config.toml
n_layer = 22
head_dim = 64
norm = "layernorm"
qk_norm = false
beta2 = 0.95
lr_head = 0.00441
batch_tokens = 65536
seq_len = 1024
train_tokens = 621400000
MLP neurons of a small language model. Each row is named by its layer, matrix (up: input weights) and neuron, and shows model dimensions 80-207. Each number is 500 + 40 x the weight over its row's rms, rounded and kept within 0 to 999. Numbers have three digits each.
After each neuron's rows, "fires in" lists the words (lower case) most often at its 100 highest values on Wikipedia text that the model never trained on. A number after a token or word is its count.

L7.up346:475525409473568569531454531511492500524438552498521510466519490572494448528573572482544463538537479504499456456594447522516484518487501475513460462443540495504507513552459441558528520526481446516586512515485593478454520546530541569489431445392540470542462542376432597573530519545478468501492483481549464564470575501445487513501537542474462493484536442519496520442515536484514486491502
fires in: "born" 16, "head" 13, "home" 8, "based" 7, "according" 7, "built" 5

L6.up98:536540483608556445512439516484498563526495527479481518450529483452501458570472471500535429505494514502422478453514444578460502477448460417475489452560507490512507502476447526503539571498499502483565466488470483498543522512443523487510550482494543507480485448491545507514502506557540453462479569576414539506533467432500560500552526472534531521478535510407513504554457569492503478501511
fires in: "has" 41, "is" 27, "have" 12

L15.up81:471542492539497470498496437521471547524512501490492572493483484500536537525544458505566459474487472464467466548512524594505518549488450404502483416540542492440504484619453537469499458492564494555525480511510482493486539617452467511521499530456575425552484460424513541542447454416529538426480497502509512488535503497482540512513472519443498457524484490508530528593491506453542493479542
fires in: "and" 27, "then" 12, "also" 10, "eventually" 6, "who" 5

L6.up944:433510507526572571514487496505504514542468470530477506512534499454531425489511507550507465569507458508463523530588479473377460507438470466507459593478513596535460588445566456467518554462472512520503440550451502493496490519522497504466465520507520511444439463416470496492467467526535484453492513532521499575485487462480531487501517472504494424435445547573523495542458544504445506500511
fires in: "new" 27, "york" 17, "los" 7

L11.up437:558568475502513489518464478507497469531486463493516472524567435395531495446399459548514555557465471474457526540541456512462563539508434493467491412482549520509537442513433535459458502522507455539435499449532451498544480525461447458479507557501482555558479489503527547520505555448478506510523515482467512489548463439538496530538517586493558545474484456454509478509502534568569519512515
fires in: "were" 22, "is" 17, "was" 16, "are" 14, "also" 12, "who" 6

L7.up125:470524525494539545447436456432495539567443567483472500535492453506491436521551420555412493517549530509478479537562469543518468503441539488531501500558497487434514503529472419446571536500443467465464451505519507549452515634467527557496548543492523484463462487372466513498539547489537501448529494523508550474510559492542576492466443521511510470487440410380504588507468556467482438475517
fires in: "from" 30, "first" 12, "right" 6, "king" 6, "bronze" 5

L14.up794:470505434468503544537518458596490524525481517457499494484526382532497461496503430518456505529444526392512558493445525503443491440540495479442497469480500468504477521559443512475478568485502438514492550473455503570511510553479546481549479467418567524552500591325519565442457474494445532524527508422482560459483537413463571504515500517472578538454510475476500492462526545454525519506498
fires in: "a" 13, "years" 12, "year" 10, "of" 7, "000" 7, "in" 6

L13.up197:521518461486516436484469511477447515521513481477487575493528465491507559514519557514550481510432499531509493515473548556530527584506440355476454449540479551515479486499521557525468444482480455524535450522500459544486515514546476471460520504418489543482504456504458468524511525503596531432521485548564513470547491506524593495564574478452535444488515479507532513566480515570517535432587
fires in: "to" 35, "also" 11, "would" 6, "often" 4, "eventually" 4

L14.up723:540489485537488401506532546486498493504502545559497484509495427467491520535476508535484483514450478448530528514475491521428534448491454475470513492481504536539511503517549580459514526544509440526554514448506469543474519509513516517539544392507533494545474514505483490477487494429546562484510509540455410517485554496507465528532468517572545466515455451483487484560556465491538477542521
fires in: "became" 20, "as" 16, "of" 8, "become" 6

L9.up767:504533485567607549535419515479493501494514536479487436488512534439500535514526523537461494548557461439465429560470471449487537453444482512497477469568509542502496597491518484578483527535416472504519511481484457510482506555427506448518445606560493475446508502483508513578506481482475535514512494523524499436529568499483577484511486524445518462522509477577479512510497510407468525485545
fires in: "original" 18, "new" 14, "general" 10, "official" 5, "portrait" 4, "part" 4

L7.up732:486468516407523502487523442433473467493447529601539523509569487526449539525491569427509529466561474436466530521495449488507564502464441509555483470513508534527531428481521552498475502509432425531490523549459530481502486502429512591491452546429527490514520484536500546516511496501492581505498526491510452440510506458473555530505468502520563535471497502491497556493515472388535472508499
fires in: "his" 34, "according" 8, "personal" 8, "similar" 4

L11.up918:439609527443529557542440516479449467532508430495531448497530487484442544581443508563465491533514497450523471507464538535532457475525495488487471465528495569466530447560484560522477485553533514507559517474503507519462506497502486455537386614415492476519412558424515530490527564457456502458517462499471458426522492564414518483494485459564544540463499459461494433540430504493495529508577
fires in: "while" 29, "years" 6, "help" 4, "to" 4, "after" 4, "when" 4

L6.up915:511562489549478437427501538533501575409477509494509496465535481473491461496535465475485439468484499491426461541494591521513475576494453509504511503519492497382472496553421512509488521516510494525494469528501408496486524600535487541495606528409557535574501460466529543521498528495521501468568475446490507545492519432508513525525483418539509544464485553425525528482489491548476489441512
fires in: "in" 30, "or" 20, "can" 9, "to" 4

L11.up211:480527479451485453541465499461520548436467479514474471465479480492521504493474406473521391546492512538533512505503515470479493474438436424485501431529476488527475488489500478525563503423586483517493501468424519530514540540521495425520480494491530555512560529463486487455461472513457475500432507607472450494535526491506590480482439591557540510436547541461513480531499469510487473571546
fires in: "was" 30, "after" 11, "until" 7, "is" 4

L8.up463:544526416546556471499573489556418487475486451459538556515567511526545540585476524491441530519486504450520472470543461555447563458468471527497466505569497595468520534482595477459483587525573488533463516494510448492490498489484517570502527530482524490442456536462555549508537482467518489501521503460556477584493516502522528515486447427500471476495488520517457482514500458419464544528622
fires in: "february" 14, "after" 13, "during" 13, "tour" 11

L11.up15:550509485489511532462485525530530531472482472548510501459557459507506447442570461457521381441561481536463474498557548501545506488523475480512523439512486495483487459502452491506424494578531458517519476599512459570489493523458478545428529443469565478459476461498457523405529529526524479501451446461450496556472558500496524526511438551529458508518527534484642493552499553421535524464531
fires in: "time" 25, "so" 12, "where" 11, "that" 5, "hypothesis" 4

L9.up199:495532462468548556492536496556449527496529487542525556461562422490519555509509404480568466500426514502448553447527456522470482478553514539490466488485594504533480509539485513510432553456566460486469563557481559485434503426541536583439534498466529490506438473500479587533514507452533545475515463488519366566507462468527462513516475525462475438529470393561528484508515474532511479396552
fires in: "website" 12, "school" 10, "college" 10, "children" 8, "contract" 6, "season" 5

L13.up335:485510499443535503519430458505497456468423522515522568562496475538499453363499466503478523502531433508520485448543476485538490521502501491467507475481479536453461489500519527544462534559525466514497491458407570467512486554386535448489591518485620536484420556516464532491433546476496434474554491493501447466500537428428598554520517514475537529455473493477495492490537545498450555468491
fires in: "on" 55, "in" 9, "of" 6

L9.up721:483509483504527587441448503458490537465493520494517487540561530467539501543565518489499453583554507482443463502512451530502513514490566518484499456522507550497487501580475478418449523483524458546469483470523487531427513493415532563477479541452464446552464470481477510486533547463495470442598452499527497465489530497450590478498541453524450446466546431534531515585460513501491547474550
fires in: "under" 36, "following" 6, "before" 6, "first" 5, "without" 4, "during" 4

L7.up504:538512533505552463549484516510414463476490505551506523498551487474483569551456492461496464535512490458430473483511489546466554521470552503487472486551510502492436465503414540530468512508506481472490425497463536510507472572473479535500452550449576516523476543457470472450455494498511522485526508460490517410505512551512510592458525496484573388551516411563505452450482490540423524459526
fires in: "on" 80

L11.up223:489585476458516477513424567480490545533536553529465468530498479457519501460470484487522461583551424504413517527497506457483490585455512471530437541506420550449482502441463553526512562516501487463461466471448613478496496500519441474478452543485540453499520520527452479565545530468445469391492455483547491463545548555447521589457502518483492463517529607515595554471466460518557535494470
fires in: "and" 23, "a" 12, "only" 9, "with" 6

L9.up733:500533463451569550543561495582493464475480533527494590500492476481484505480520537482442510496493499444514480434533499553515527482503389450472475459516500524589447467512512461459448466445462459575472493542461496482489491581515544480522520589439538535520409492420435531497488537490518511472520429441483437548479566428481504477515530430475569543493450474526506500535492578580491491527493
fires in: "video" 17, "april" 13, "utc" 12, "on" 11, "top" 7

L7.up853:575546505500540530467520542474573545483531534558479474455472467535423480468489492439456531493509506413448494535532505487452511493459459510520504528592525594456485504568457593403461575448536481508450511495520515492487511463459452457461505525478460437496474529430522527492513536512461506509535482436576467584506548381485537534505552513501506502516461484438459493500484521562431451451468
fires in: "early" 21, "european" 9, "american" 8, "late" 6, "international" 5, "related" 4

L8.up14:535505538611555486496569528494447497589481464477509459447494496497514543508498555510486463522482482452478465572505492461504479475484507436491490473467531512384478532470538459514589558464553527543429484502507456487462528420512481490471524658543509467457435501473408489544496489436551431483483461437498481498498516526486470507515518547546514527468503524540511463494521534514512473471513
fires in: "years" 21, "days" 15, "minutes" 8, "people" 7, "men" 6

L6.up928:456504540561521572571483508466514441544484452497496463511550472547525503537513585503412495528617497474503500519505474551435506428497491498512482473516532498453499513488503546525519550527416511542565415565493447499487472476466496534468464485519491538442482476445536512518510548438480526544546462471605508473513534429515536450514565476508508526493513480462466559552504567466435481451558
fires in: "high" 19, "new" 15, "national" 12, "supreme" 8, "great" 6, "total" 6

L15.up619:457442502507574543576466450473557551515512519543495494465498529538473480518509487502486518517507483474412497549512554435430445484472554547496526543567476524488506511516492545572530529556480495515460520516466486589560565479457480525461568467550518455503482541467514546407451581468486538540442524413516485495544513463497482508516514479441477454519503447544504558574501554496466502478477
fires in: "a" 61

L9.up731:489501490453544468493484559448503511519471466537517480529523535528573524483434474460481422494452446520443472497476571505480446561433473486543493497541487523444441481514522498507511555502556480522468477490482559511436509475467458603459479530552507453483420471547508574527512497411523467532519473533620505465529454498449535529466463509540469452497517523435492554522523482502470450451479
fires in: "during" 23, "following" 10, "in" 7, "for" 6, "to" 4

L13.up523:524500510500516479559493565403556557455565529508538481528470455438493464484509597503577515512540491438511470504443480574485512516537510472514491520518480517454481551489471549437442523581487404561506472548486491557474540488549471480504469535493441510570463504405503524496512508519403628466482510489548485574528614519466455492536524493536539436467550508523560522452533472576501526503525
fires in: "as" 71

L9.up124:516534553452492506511518522462512450610445571517506399442501473508520532515473545500438461567533450483483506532572473570463482560440447438472449473458551495484433572438489567534559527495428494503438509516481534511449513477533469483484431525476475523533528439476465539482456462457529509527553530559567456528543502538469472527550442467536525515470464537523505591496513555488476471468466
fires in: "total" 14, "amount" 10, "supreme" 8, "amendment" 8, "independence" 6, "separate" 4

L11.up533:508545452520495493507444540413507484497382508536507450503497446500517529545493516466503446489537491506476449523539516525548544568496460470518520520506503537473505525567510501469513524500486463460505490531423546514458469485438490542472482502463571519495487525448507551514513546424566530449524582498570481393494564441447546552493463544551576432540497481523482530530527550488543538498589
fires in: "while" 30, "when" 20, "before" 12, "get" 6, "become" 6

L6.up666:482493514438542562542535433570514521411483500490487428522538470454493549461467453526465433553527538502502515535497479509435516451503479534542426472485519581436492550503462512489456578431455482511510519560549454501442506430514514519440495554596518504469482444470495545542447534434521523516525558456531488496536580557488496541506469487467563462478501504458454476478493477497472513473528
fires in: "international" 20, "first" 15, "national" 9, "australian" 6, "australia" 5

L11.up84:459558489463531514508447510528425546538454521435521411484478480425459508488409452573446476514475492549532476520532560528501496525437544448487471566472501496478479522457462515508598481475549530515541489466458538561503504531539525566528479493520523477474513578452491528451454495490491456466526554529478524481513452583502514572492462486496473463474499514539543549444501504471489445473487
fires in: "with" 62, "get" 5, "bring" 4

L6.up210:538544548570461541529495509510505582522527589498526490444497435452411485518438454489487538487551498475580491482546446478506488516373528504446534412530515511498509533485497511453534555511484477507495502477461498530511520527483484475492515491512514565489481587506518573469508482541554509525549545554491477520592566481540497458508473483476465553408462451420506573500502497483453432472515
fires in: "round" 18, "cup" 10, "championship" 6, "final" 6, "tournament" 5, "championships" 5

L11.up841:510465558451566474441416543553435514472476525552483473553537458533507595546557569558448512515519514459469546536516487556500503451540487516456478469524496476483525524463518544550540519520399472588484430560478453522434480479523538497486513526497468467488455474460471471560531491483495554488571464532534528463561548540477549461521519465534529426442539513560472557495486462489505569512537
fires in: "from" 55, "between" 29